config.yaml
positions: "rope"
init_std_down: 0.0217
optimizer: "laprop"
max_grad_norm: 0.5
decay_fraction: 0.449
MLP neurons of a small language model. Each row is named by its layer, matrix (gate and up: input weights) and neuron, and shows model dimensions 128-255. Each number is 500 + 25 x the weight over its row's rms, rounded and kept within 0 to 999. Numbers have three digits each. A neuron's up and down rows have the sign that makes its largest values positive.
A block is one neuron, or neurons of one layer that tend to fire together. Before each block is what it responds to, as a language model described it from the Wikipedia text at the highest values.

Responds to: Ad- word splits. Mid-word pieces, chiefly "d" after a split-off "a" in ad- words (a-dministration, a-doptive, a-dults), plus fragments like cent-ur-y and "as a".
L12.gate39:494501494483491495508478463480457489487522494503497480468525477486477493506497515516493501469454467490520528505565486522463521482505502516490505534502501494480504552516505505520482458503514504495530530481503473465526483485501471478462440462497541538541537486498544499491499506532485490488522499497514483508483542533571523498504474536521498492491477462503533501502496533514467510490519
L12.up39:500471486475485485524488529538440521477524516521492532509524493514514546503484519531485479526517501497520486562514501484459515515481511474467559544486509460459462502499516518521499504500505484516490494517439557517505514530483457481474490488524531487518509468476519509448536482516503493577514502478466504442477486524518527451518481528449484493510487512490513472512494454513426502535485
L12.gate128:484513529469504459520506471520466489466475489493523523506491500507515468480509500559516470480480497499470500502517490526553530521502501471507490502502483440483481530503545484533514501495495454545480488481523546509508507494508459528465511498468530522484519520460510478449510475489512550480546498474491515523484526498527502515492531531486539478519478529495511483466482482504538519555494
L12.up128:460473483506501485524442494538495476481507493536496493531474483518497531521495540510466509510524510470510484510491524511536450502510504456482447493522512513515456525494503515532511567521476486477483515524486482492457514457517514532448492526523522513470541523466472497487476492498493503496462489491514521506509523526488456492517479506497513487460478462514486482487522538473537498480442
L12.gate161:486438516475533475533435487517502493504478513483522482479512476481509432542484498538514490510513515493494511495474475475486527471451504484512491518463494509490506521535529522465494536511540471480501448494494514542462499492456495503470489513477545511482544492506532442495495531524491524497515488520489477481509480498479552532503534479539519486502514494513501507532436486466531508546484
L12.up161:524489519473505526517464514511524469522519500457482510492510489475526473510466498533526554500480473543498475494440494515528496508498568471537459499492435479481473545516474489538491523476504468481509496494535512489496518498479560526478475469490504538476480514503495501521481500497522517523490504515506480515510493523535462507518480487502541466509522535468536515499500506497498538544524
L12.gate193:502491506483513459479486506513542526516483494509497526526494483479492481516507498498511510470493502467496508520484509482476494494489505467554480486488469466484490470538510526497489545510524506482488458538477523500482459504477494503482494484462486478531523513504535472485543519505559529494445513501506504524462445524557522479521523463542419501514518486507501495459483463487500476524463
L12.up193:500498483521476463500484478511511481492493476498485509499500489534508514484522490545491507452542515487496498476557496482512477594457491500509509478466508502524472514495465530484486537488476458548559479526519536476485487509507500517496522529521550474468509470495504494501467495470544484473515506488536509473502560506525548474521476568467527501505495507479521516526478533477462493476501
L12.gate294:478446517460511486480448494537474461485456475496471516498542491480528470515505508503511508461475466512500502500459496510484525499491523473473485543498439491515503551480504526513514532519518501468516472495532510526470526498455519513483538489475547502508535475526501519493459493498501492529493523482519561487509513498473477506505560496538537496506486450504484515476498476488499494467471
L12.up294:466548511494468500502470485523535471482488503479504481490483481501524487473506492475541447508536506465479419530486533507453487529517545456507513518504513517469556473461484498510525524503493485487505509539513516486487515479471522468504524542458463488479521503512551545471497465493501471536469529520512536528499525465499527497501501482483506510511491494446509544482511516515456498465487
L12.gate313:491502477499498513507478478497476508500515523497475448511493493501477506510519497534550460453483491473483537498497510460508499537472536480500477517533486487497483526538508528511558456501506542492508455472479494473492517487483491517484498534517502498500485507477517483546550495466499509522532480506483536510506577496522486482500487521537527465517505481460503542487449519519478498541502
L12.up313:475506468486478514537478499507514476466525487486505495502463501529536476532459487478523507508504527488507478489528547498542465487556487506486469498476507557513481505534460465526531455547520524495527506512511512483526496506480498452470446534483505501501495485499497481473513558466499496515522531492483465475511512491459531497574505511477513485508475532490478504523495534526514496472493
L12.gate347:531474487472476512506435526481485455496512485439502467484510497475490513554485519504473498465530468479486542506524487503529524487481507511490500491490470506480516509492471536517533549504513479492505508468554462477487506523468488490529523496523516515494502537540508425516499505527523490513515456489497487497489499522484506530517460487515523476532507504504496465515489475495516551534456
L12.up347:489489499513485471475496432492465495534484493491510499496530486521472471555558464431490503516485515447480521487492515468511515511470468529437486498519494516496504532494509541499503489451500471477466498521526514492540539474467473507461528490512491525455505487528485489472494467474523493477542552512491497473503482535501505512452513511459490491504526482568527501460507578511558510505492
L12.gate387:493551473484494510491472492479485496518532496449481454490494456468494503488498480496475479522479514454469518476517521450495488540486525524545520488491498491543522515526454473523499497477542488489446482508492478487516522497472503552489502509514496472479495494506526504482502547468458548486539488528472526502520516500510518473532478526501513484542459486534495475541488506493465528479537
L12.up387:486510485520491447531477475502495492472519471506518495513497535499491506477522494479539467514499546510482506462521522509474503472510505503479475538498520542490513513485512493496519487477487503466449485475454510497503509492544452493480502558564515549513478547548509483533534514519538490558488479464507521542499574498531454529499487531524456473514483540493530450505477476460423457514505
L12.gate414:502496453529504484471475506489486471484511502499520462488485505512510509520539508522570472522478460487477529472500486487463504463511475553507494515538495514483478548500544451532489515508533479524540494494476493474520452525503513473503480500494504520490499539488524478495493493540521543508553496497493518501485493502544472532521500537493521505460496496496496519507495507507522484567459
L12.up414:447514505470497512521497497460498420477527498491511504484482487535465491462489459505492517487492485496497527515516458465460487523541524575475509534461496510468515556508498495485557492489492483478460490523536505527517478499510552543537474554516446472486518510503492526485520521507519483509555534485506514529494502490483510506488581482515499533521496498479524508468483514488558497470514
L12.gate431:495487480486507466483473518481482504509525458457484544512486516500473489529478529507563466475534556462490516500514500505485480537509486504519491482478500466487504518554512490558503510498494449477478496512521462489516511521476525504446482478545505533479489516483520507432501510514489476507494463459481511506510536535498494514469524485474500506478496503464508508518518526507511518515524
L12.up431:513437473462557483527478513476519470499488490500537483495489503483483470524476547505483501492462507496518489484491486505508455503502509522475502471489502546517471507504498492510480476471529486508507472520522491490507453488501466522517493494499449520485520458494517532526526502461510509500521525470511524487513553522516549478458486538482541484503476522466506464469507465549464437549483
L12.gate442:509509541481484491463491474512477495470498495512489524546485527453448515536491480533473501461508482492533541456493476499487492503464483509501508468516496460497501546516498537501480511476476547526472494543493452468506472492509510515462510522529501490534499509488502489504546499452511485480487496485481487497505504520505484489477479485538479444521513496499541512465549502532521522485518
L12.up442:511516518520545504507553514511441507492473514504514537483518467501479529536475523491498483458502459509497507511480518515473489504519507523520489543503558478509481494480531512535490547494528500539508513498493465516532520477529556492512567532507499482504485498412532491479511523499506499428496487499537533527508501499527468466513477487505493527498505483498515497522527477484492506505517
L12.gate526:523489501489514480496500491475482493537492496490525444520493512510441535510525462518505472504467518519454477500550511529478483489488450486513499514484477502480518501482506539453563481505531509513529494525531488473455490524509496517465466499431517489531485535524467504480539518515499510504484510530538501546442531465511494444503500531482519480501468496502516504510476491464503544498453
L12.up526:487426504530541487485495467513501491500481500464520494491499461496507487506487538482510455508452492482486490484516484518480475517537531533475484557467485491538473467544472507510465487539465456516468495522500472473497488526491533506452500563518513502511490505527464528487520451519514510458522496471471482527443530484527537496511491552532532484507513499519484508540522508499480486495476
L12.gate594:500523516487475486525501486531507496476482458531464514479517512509443501524564483532500494476531484491525476527481506466469513498483508502481485488471453454503496574506527475510516498495506534490504527534479496488450517494493497515461502495466519474473519518499470486518539483487490493497541503476516513524490503504524502494480483460511521490486513478531517503513470535488518510508480
L12.up594:496476540504510489519519543485526466486418517456477519521490502512509465482525516502494512470506479519469449498480521507528478559495464508545495510506467480517523497510478480532543512550493522555505484529489511486504461538483515479441487474473450511500513511530460543508488479526475498429492499486496478495496500486523497475503487427521531522513537500502489530492512449488474489460459
L12.gate597:510488467503488476478444496456471472524494505464504455520585501461518501471507491494531468496463519489541502488499476544504506508513499489486476505513485494489532526540503502498470577508506445498461491459478478499552530480484514495494464526504529494486506484540502509459498488506505495506518487468526535521510519504477492457490507500528483498524490504486497574525501483537470525505530
L12.up597:500514498501494465493506516508459476501525431491544504512451497485553449489512490511527453494488518525498510490497470502468513498510529495515521538509456453475467512513467520489527514479486537467453500488512494479491499442519523512533524482465493478463471523524507510491460508491504592480498489513461504528503495526509521525524491518523520485522463519495507456518480493512499507534541
L12.gate609:495510503494466491492506510501493510514472488500463519492469507496502494533483520468527477449488471460515516514496510499436492493503546500535543488511463454494528530509522456467493523535519506501484515530527499453512517474508484529476544540465527524462506477501501462467536515509494461474501462484498532492483502506504514481450470486508484525527478571504476509492490467506559504477486
L12.up609:506487465548504448486505560514519498507486485503498529503473494484496523550521471511534486450559505476481543482516475539506470540513532469501486517485466478534507497501543490502482503517525464507482469518544493438479464494485533497482503515492521554512508505509522466476518512516506495509498478474510463463536535471535504555482472506496513464499503502453459504473464518481505484481528
L12.gate618:505527531462464522486516456522501500488493491474450475449505495488481516544515539491517476464488476502514491498508495452484499499486513490501549514478515469490477498493515478539502496554517524468477476467461522486501464524502505522521535521459507493481481479502508537498446512529508487522484465477517474507483481539556531537526473526494521513504436510499507509506488473445512518494502
L12.up618:461443511514478504498506512498486483501517465491498486515475526491478500459476485454560532514506500487499471512540530505516505501503482519465496504508513513482471507533494461518492486485487563477492479533477532498460502478499489493500529524531555485499482505498496510463472478558491515485461494506501496478523450465513495494490530507470501491469485491514502517527517547510502504524491

Responds to: Early word-fragment consonants. Single consonant or short pieces (mostly d, also iv, m) split off right after a word's first letters, e.g. E-d-ucation, a-d-dict, C-iv-il.
L3.gate339:500528494487495502473435479527519476497519519450496498539522505476461515499476485496563506495470484508460493447510466481515488494502482508523459496489461454519537511536533505511482490489513490517482485528478455528499517530528486553466472494522504502470522531489491547529435517464507496541498524455473513476492503525530508465506499533545526493514503509456525535493510542515512519499481
L3.up339:510495495470497478515492470528501499510550471475484493493495509444511506495505514494512466489501494547483476486486502496492514528494490506474494531498465492497476518553506513499502483498508513492522445495497499513496530462497466530464504563466475458470524546497520499465445555491491469495486518466573505507494499485495472474553534524533522467483522501494509498495493500484547558478479

Responds to: Mid-word subword fragments. Mid-word pieces of common words split oddly, especially ess in Profess(ional/or), av/ow after h (have, however), plus blank lines after headings.
L6.gate376:473527537508520498463563494493530552463486485486475481501509502471483458539520481464541489463523462477523501509483522491464460531483478483521491541514522490554479523533497503478507529512525526520502506492487530519482479529458463483503496508483474501539497498531516480494518489465480497494523528484459505479504496553515475450549477458530528481489484490515528486499522496512470510509482
L6.up376:478492503476509484546542517505464510505479439446526515482455533528485478535444499513490529513503479491509546520526464527474502468471526515488537504509480500498444537474530519496511468491494486477517482470506463519457489510528517502489531471477521499544496504512484478515538474457499486512493476458487508479504524491496495504495513569451503497516477487528522474469503484493481498531507
L6.gate461:507506541447512503494514471516474525506496522477471492482509467503487473504496547481457486506504476469522530494495486466498452547513510509514534503455514470507498504545509507467520498524504495471507504475463515522450527525523505543472533520445463467512470487448540466513585505466480508489502489507501473501497437470503481505521523514511498475527517498499514514500460467486527487515490
L6.up461:496514511490503467502517532508437498588494546544531478481507502475510485490537491434438476528477484513536503484455505495498539491488500540548521520529467520533475508463556503502476502486506496516480472467472521455435494545499501527469492491509515539535504536485501507474557514453464534485510495476508445481488492501514477488537490477502493459480499503491512541506517483496443482542495
L6.gate548:500513496525522497485446493493471485528542500515490509514466480468516455558505507459488497482457454457541517478484494524501506476523475512506468486513507477515521538501519506482521502483515522514451518480538459496490504481491502530475525545511494471495466449480501486520508518481529488472493545495505576502520470477517479542528496497490552513508491473517503536532510480507521538548505
L6.up548:468536526443489506485490462502487518548523477514472473532511461486498497552498553508492482516529480505520500501504516496468502476481533494463476490464494486479525502583492546472492509477497509448447540502534507477410510469512478507539502516524518552473480498449509506498495500485514469480528483528520548501480513462504509559483507483503503512491491507518515464485497506497527512569508
L6.gate613:462513503513553478486458501495526498505511489469525504468542478486499496459514507506463528494483460488510519433533503473511526503518490487510519492530536476550440531491533518506523490519504461490452528471527500459505518509454472502511487489482493493562463538482464474502521483478491495525515531528514518473515455498524481492490498502535511493517497514493512504534482470494478496527474
L6.up613:474467485527480490475483518499512512514456499517503481519529484516486503508484529518478476497534477547492512477529515493520531476495493461512501475477493469512448545497541486515488541502499509509474508475515521486470528489486486485504469481484506511546471542462488445477545519478467445476485499514475521505464493501526514521488516481525477505537521529463503563493479492550444475497533

Responds to: Split-word middle pieces. Inner word-pieces of words split after a short first piece, especially the av of leave and have, the f of left, and -es verb endings.
L3.gate64:507458472517511465509486467466472486536494480485481509479470524440532510519469481486507495489533495515534477522539494490495498513527561503521503497520523507496467504502546530476537474498510537482488468493501512505488466492479476500515471534486497461537497482458506446501519492483493458511512474518480494517545526539514479474490478538492456496535504516502496481513429498486506493538485
L3.up64:509503501477495524497508509456498560480526543488439551508473486464460479518516491530512502501527512501437505500506534509492471515526533497493493492492506512482523505523449499522520531480481513468529480507515527505524474518460491551469478527494492496505470494516489484511518524552544479519515521471525479532516476499451468499481494503495486503531538505512454463504459484518522477517501

Responds to: Mid-word subword fragments. Short inner pieces of words split into several tokens, especially "d" after Pro/A and "al" after Cat: Pro-d-uction, Cat-al-an, A-d-dict.
L6.gate64:485500488454503434512507529528519528517513491482496455450490497495522455553497489496508453503506495496527509535522539500478519493513457534461486500511483521489475506498502501540522475458493454476502460517508479504489479494510506529424490491496474527527471527496519488564492496532533484459485498501481475462512538496532470462487505464493517497504504498485522499534461490460493519495493
L6.up64:474471512495467464485447505504487454483527563459474443507448521516433502530504476499493560481488494542494435480512460509515495531477511512520518507512528471437531466502513503469532518513544517493498478517487531504500455498511501525481579508519517495475513499508551494465514515499482568533520471509520518513464508493476479484503468499511489474502488489472525448488471543511524494494476
L6.gate264:503506501490518512511518470503477553457493475473496538504462514520539470540489511503512457470477553486464510457545515483489461503486522489492480513503486514484518468507511530461527511525507524462497520516513500531491473446490472505469497524464534509501511537506459498529473507523509456497517521530512506477521528504498529527531477518534508504482524485528546506519486530521499533511462
L6.up264:556492501512523502504497517472510546465512511469482442472467507478524453517485467544508468463486500526516504460482481516468475461519486495537486513507535491511519497500499503477526504524516575495481452491500448498466492455507541478482482557525496511516548555492522467503495488512497484494525546517511510467549543527516504531526501535523494478493492485481490515492491534522483497506468
L6.gate513:448525520499524520514468455509540521446472496461478493481522519511486504487534556521505512501505441519500523498519500472498514531515478475490491507485485488500493521512477516484517536484529494510548516478503549477509510511510446529488500542470492547530542474503503474477462484470494482491469509485472481516513532510513485482528451503478517489475498462505494466502455490513509529481473
L6.up513:487515519504485518479500480522499489476526474483527535473495470501517497532510487532544509498514490487535451479465488500480513510509512512527489502542496489504484506515499501503528492464482498490472509480540532485491522510496470488522537530503460509506502505527483491512476480486500471509520558507488472493522526493498487503516446518520468497500514489520499497503473450443476510536493
L6.gate541:509477437484523526499459510537542502501484528462493481477479471504520442526474478511512490472483540469486508450507502503523457495488486509494517487512518497511463499497483477479536473505536518506519502500481452485483490484450439493492502501472462489505509515479505471509490463492517506517497516501504529479509518554521498524494470563539532528539502501493523521486522528518531557498519
L6.up541:518502489487481505488515461504528525522488479501526558439485504477516488549487474495542527483490571488530481540484519512480530497503575496523525537451497494417453515515495545486504514466485501473534513545499530497508487469467508558497493508535499474512517484497486486531483486529479462439464485498517472475487516466504518559496503536494553492510460514508489498491480494476456501536488

Responds to: Mid-word fragments of common words. Middle word-piece tokens inside common words split oddly, mostly "av" in h-av-e, also dev-el-opment, incl-ud-ing, d-ur-ing.
L12.gate8:516486534529498474490483485503495496519533465547493499509480489496471536504521483502534494497482550502449479483547526512432495480517483490463476503451470462538520527527521560501480535497529513518462495452493504481534510539480516510469448564514509523478500478509494498519496505473486510456491484510504511504556524501503509480533480475524523487514501550509492473501479527459471521524478
L12.up8:499512517513439472501486489513485491511492497476473535518450460531517494518547492516454492508498486483533476482463451475509463469487534477507503533509495503512496500497533525500531487483451519505450447513467544484455487479462509507460519525447501464493528470465534551502507552506450508531464501530542528508483493465535523484485454553514518507527488466477534488545508475506535514488535
L12.gate82:480516511486491490497487480507464511470484485478466526502482537499465495534455499502511497503439469454510520500492469489533486522496454484509491548491495485517493514518516553530495507533541501519482514525492472528480487509523466489497458566528504483520527481499461478478492541472519469553482505444497527520528486501485490525531505502547528506516513510493477531512506534492484514496468
L12.up82:500496461520510520510545471529472479536568506466495495497509514516486496501463482500476497480521531462504417488504516476472478518549495522507501521500520483521509502480495511476480507487514449541487519485535456472469492487503506506494504500501476511469503500471523459472546475472463512496493478453495479540506501523500542492526484511488500507528533532472453515477533491516493512516480
L12.gate89:467501522469508497483501513448477518473485483475491452485545502488521519496500498521484438489477486495541479479502466508501507479494516532533508501534495477521453516528529537461511535491504481464506437481522562521506483516497529497532484526480522468505495469489513505505531503468517506475538466481492459508431490518486515438502524493516539479534501492505505509514511494486529446526521
L12.up89:492483477530476500513459518484499497478512473512501497468491487500473486542481492502474547507523523519492503511508515512528536496508506523487534479512533534518536472444527534504533542468486461492536480513522556527510458517524506492514495531480519492502495510503495485495477514503565529486507481504484482554499508531467515524501473505492480454504523536524494491541488505446495551550532
L12.gate108:453490486536475496488466504512474506496495517484471483457504511483466522532481523517520462512501531470469515561514456495510494525464499486499499538532470496507510517492507514506516527483527540465541444501497521501463486500498506535513470481473514501535504530549488494501501536473508523468524494536461516505474461462495498456519512538517508518500468512526537482505503531527502498514452
L12.up108:469495470522504506512497534483467503506464541462491498487532477533516504462493501510484474486458509422513535506545469506495494542476486515537498517537519526505531481519478526461508466499507446485504466488495428495452512501515509472532496467518497499476528489461514515497541514494513507491495502509513498504506518473502500467523526509487476480529445513516484527488489496480512513509501
L12.gate243:525520520487503506459532429477491526534497522472506462445483498497436548514496513502497471468505503510505463521504474503526504487471500527490536517511500468494464512517571523511520510518497477476500498506495484478453516512466476543482509522439503523496536510497494438510508520496484519531510494499521506498471531491538503460452488492513555513505519539543503521515444534476511481468483
L12.up243:467476502455507528492504542493528479489462531486494513543520523498501486490515496548472526504507435543493526463509486532515524533525514508495488476459457484508492532501493498501471488549469538509489494553538476503482486465517532520484475457513477508525477466511521520521467509515562492504522491460499479501521475457514470487525499487507505542491490463491503469520493466510444488477492
L12.gate267:470480514484527495472510477460487494526532514524517475480512516479503489510503509435491482522493503441421477488514501508502473492436485479553502483476446494558459519464542516502504507498530513488491505450471477513503463510527496486486444497481541506538494549501515494498492483483504474521557486513447546545479488499514440507477514510525492458516470490512506519478476524519485503532483
L12.up267:486488565514483501478535511476439529472523484457471516472460497503505566471500485518452475495491512494499523533530527524507475557456491522541489520525501527524496529492501500511502518512521411478500456521482528507519525461505504507495487481505481500521524515504504479503505506484493499502516489467505472486502510514526488480499499511473508502498501495504484522470520462531529510484478
L12.gate282:501468499471467511518522473499478470517507472501511473505496499515475525500533518498512500502474462553505507470504514526496522500483480471487478494490458520529492522536507540488527473558548467484484532523499515484489506479515516482468512504540504500520504481473515553528471504480513500491467573502491505468471508485480535460456487533546510480541462541509471539511464522495536505506481
L12.up282:488498473469495499520532461510476543487454458471497497491501472531468492506510529533535532514552459485490517490516532481484513499478454507468489501455470489491512470473525495534536527487555503496471561501512518472488482480500465469466522501488494471476498526503480530471496558475479466487469463527534509498472492517470542496490498510525498470470488506509515491493493487506497504532507
L12.gate283:512486501468500542466490518484487543470489486528489509455524496478497498501511505497507504459461498500513481483517505451448477498534501456477537540542515481530490484478466508531470473491533507464528494468493488475486519459502526522503470509501519486489493507541516514516527495469502474464531535506494492491522531516516479458522509492545552497578508525510506517509529505475525496509495
L12.up283:502449464469469483509467483528500517523517469523499493503463539503482520535504483522552513504537537537465527500517487492448491505465539517465473487500484503508485503513497497510414472487547500465528518518546522533492504501522516531527487473501513516516548514530493492491491460494526497452481515471487509515502489533432461540508502480520494490462534523509499505545485490446494513498508
L12.gate378:445536456486492483505487487464465505503487491555473455508497532460502467502516505517483525503523483505488526516501473459521464509502497477491517546485471493523518484467520515467513471472538539460504486488494514521506471517521466559461512500459510492508528511497465551496500491499491486483541514511494508509508496501517510500487499441490511499509494511532503482513459489459524474540431
L12.up378:489462465474487466491477471442509513504506515500447509487525548499501498473474517504498517445463505499472514490479448509518512534476495505530540497514474492491544505497540560520516491482500524506533489507473530486506470487510493482542487472518502524474522489474458480487515552495487471521501472512429490486530501512504489473475514547474490495535522568505512531538509451497468517500524
L12.gate407:438529521495492504502517505510493514484446505497492483476475463518519488496503527542534482471485541480439516504497490539526530480485520486470470522545483458520514531539502478536496492509506533475547454504511508513519510514498523512462505490514553470489481494466537516509507503457460519473488501507508480503532468487539538499496517465520491496526466536451510499544532514479493551529479
L12.up407:433452475473482496509505524477492497505490487507499485497525544499526462563511509479473514495526468514457491481492506500489493522517519498479462519507500512535531538475513495471501447505479514523485476503482485494504492463472468485499483489432554507492516466489505510486541489500536505497496566481487532487519522491517489502450525520434489517495512508510515520448483541583492535507510
L12.gate410:460536499475472479528491507505492496515485469503505499509521464476515483532545519534549530479509517444464485463498518455501509547527539503505513517481530494508516508499480537461534508506513495528504512475496500447538479506496514531464556495526478459478502525472512528495448517490466475516550508530468516492508517523561546513516478477527493485501502532491496467531511475460524473507487
L12.up410:531523488448472481489500529524488508508523494472531510522467487463473509465522517545506512524495511512503494507502506488455503519484509514454523511494539486534429491461520484480512506504533480464519514464529467498494508471489479517471522538455471508558492469568551466516509509474518461525499474505555501483512485507453502485506528513508532474509511467528496543513480454519472480498451
L12.gate457:512510477481522512472463463487496506499512512488460531477495453467521494540537517493482489500479504495462548461462456457496455519522517502499500481516517475500489517476534544507531496491514527497521520516496469529519526488486513481546438517537519478487531479512492471464537483530527494528503523533497562551477508522483483489480537444527488509492480503496505513506508500486511500508495
L12.up457:498508475479480518510554500493476511434466526499535469484536502532501494545450537477472489517519504496471510501457462509502495477464518528500540521557441477482520567513508506496491491523508524472455489500474484499488497450491533492538521491502510478470470456467496472517454491459481508523505485501516466485548446470498444503533464461491515483484494481498526476481480540533517474470504
L12.gate508:435496506468515531497524464508460496543499500495471461459491465489490508490490501553516495516500497528530559511539493498458490511481516518515506509490459478482470531548479508514497507481515504482502483514538494514470482526527483524518515474465508459551510474550533494525524498484485501521486493488526463514507492518516506488543500475501516479484535526505499523524472511506499486522451
L12.up508:523507509498479508520529531496505478510470536510536469510510552500518508535516505508521506468475476491519548478438485469476590484461496500496487494487443493504558522502494528501508518464541478482552476490517520485506487481494525482464473463513503511497514493510476506531495484523502524524507509512487499523485499511454482535481508452545494472507489497464497523513431493517530507515572
L12.gate536:506520458503444504470478471513478526521491510465495537445511455462467499516509505526480488491518490493533529554480493507503480485464506520512476489555513522510473540526519494510502525491525474515503490455523512513470493483509506507478456498514504482490494495510547529476495508479506490520494507502544510515524508513512505545524528499528550483536500513475531498463464481507484486480476
L12.up536:479504522498513499463534531488508523523513434521509499454527542503496477527524499528483481494540498479516502480470533521477497520488532484491499510517504469478484505477506524467505485506504477513503488479506485487473528517475478505440487515468483530534489537440532481511469502488528477471516531515526449478496523493493480506481511504496554488522492482493524488452509542549470469516484
L12.gate669:507493496473515513454472497453509515482514496553473514535494509518469528520525464515498525507500485515562506478490471527484472536508529483499489508489478483532521523540503514501504500508539505473526483493486415501485467542487495534532481502504519490559562476450503484455500537481508487485530504531507543499485521510482490488508455527505533494501509491495524466515485460506496504527474
L12.up669:497493522482532536489515489523493530508500480552448509507526522516447489462497505489522499505472453521485510459511496444491524507521491507469453548488536522547494523494500486490486516520525542466515492474547488447514478504496496475524492459533489488482517496491494472471522563460510479503529502509490509504498479511487512494481479521507462529486511505514504552506525472500519466522483
L12.gate680:521489494503514479477498517486491450492508481506479507434512494489512505488543549486476473496469454507492536509466496525540489500504544485526512558482521499522530511456467489451506519477495557476500489526478473487530473524530496496505500520525465475537513533456499502503511550465510496522549482483481537539521477508502511506522479534542483445509545486473511512549522515484526506482489
L12.up680:501493504489502483501530485492477471519475488466508575460520521447452477517480541523496495521526496518518501514519513512492463541509491513478516536490505478524498459509529518546518488526468510518484529524521515489518487503463496543468504507482517479474566470473507468491478507483490519505479483479500505472466471480524503470485460574500515497534509441518504513486507471463517474541568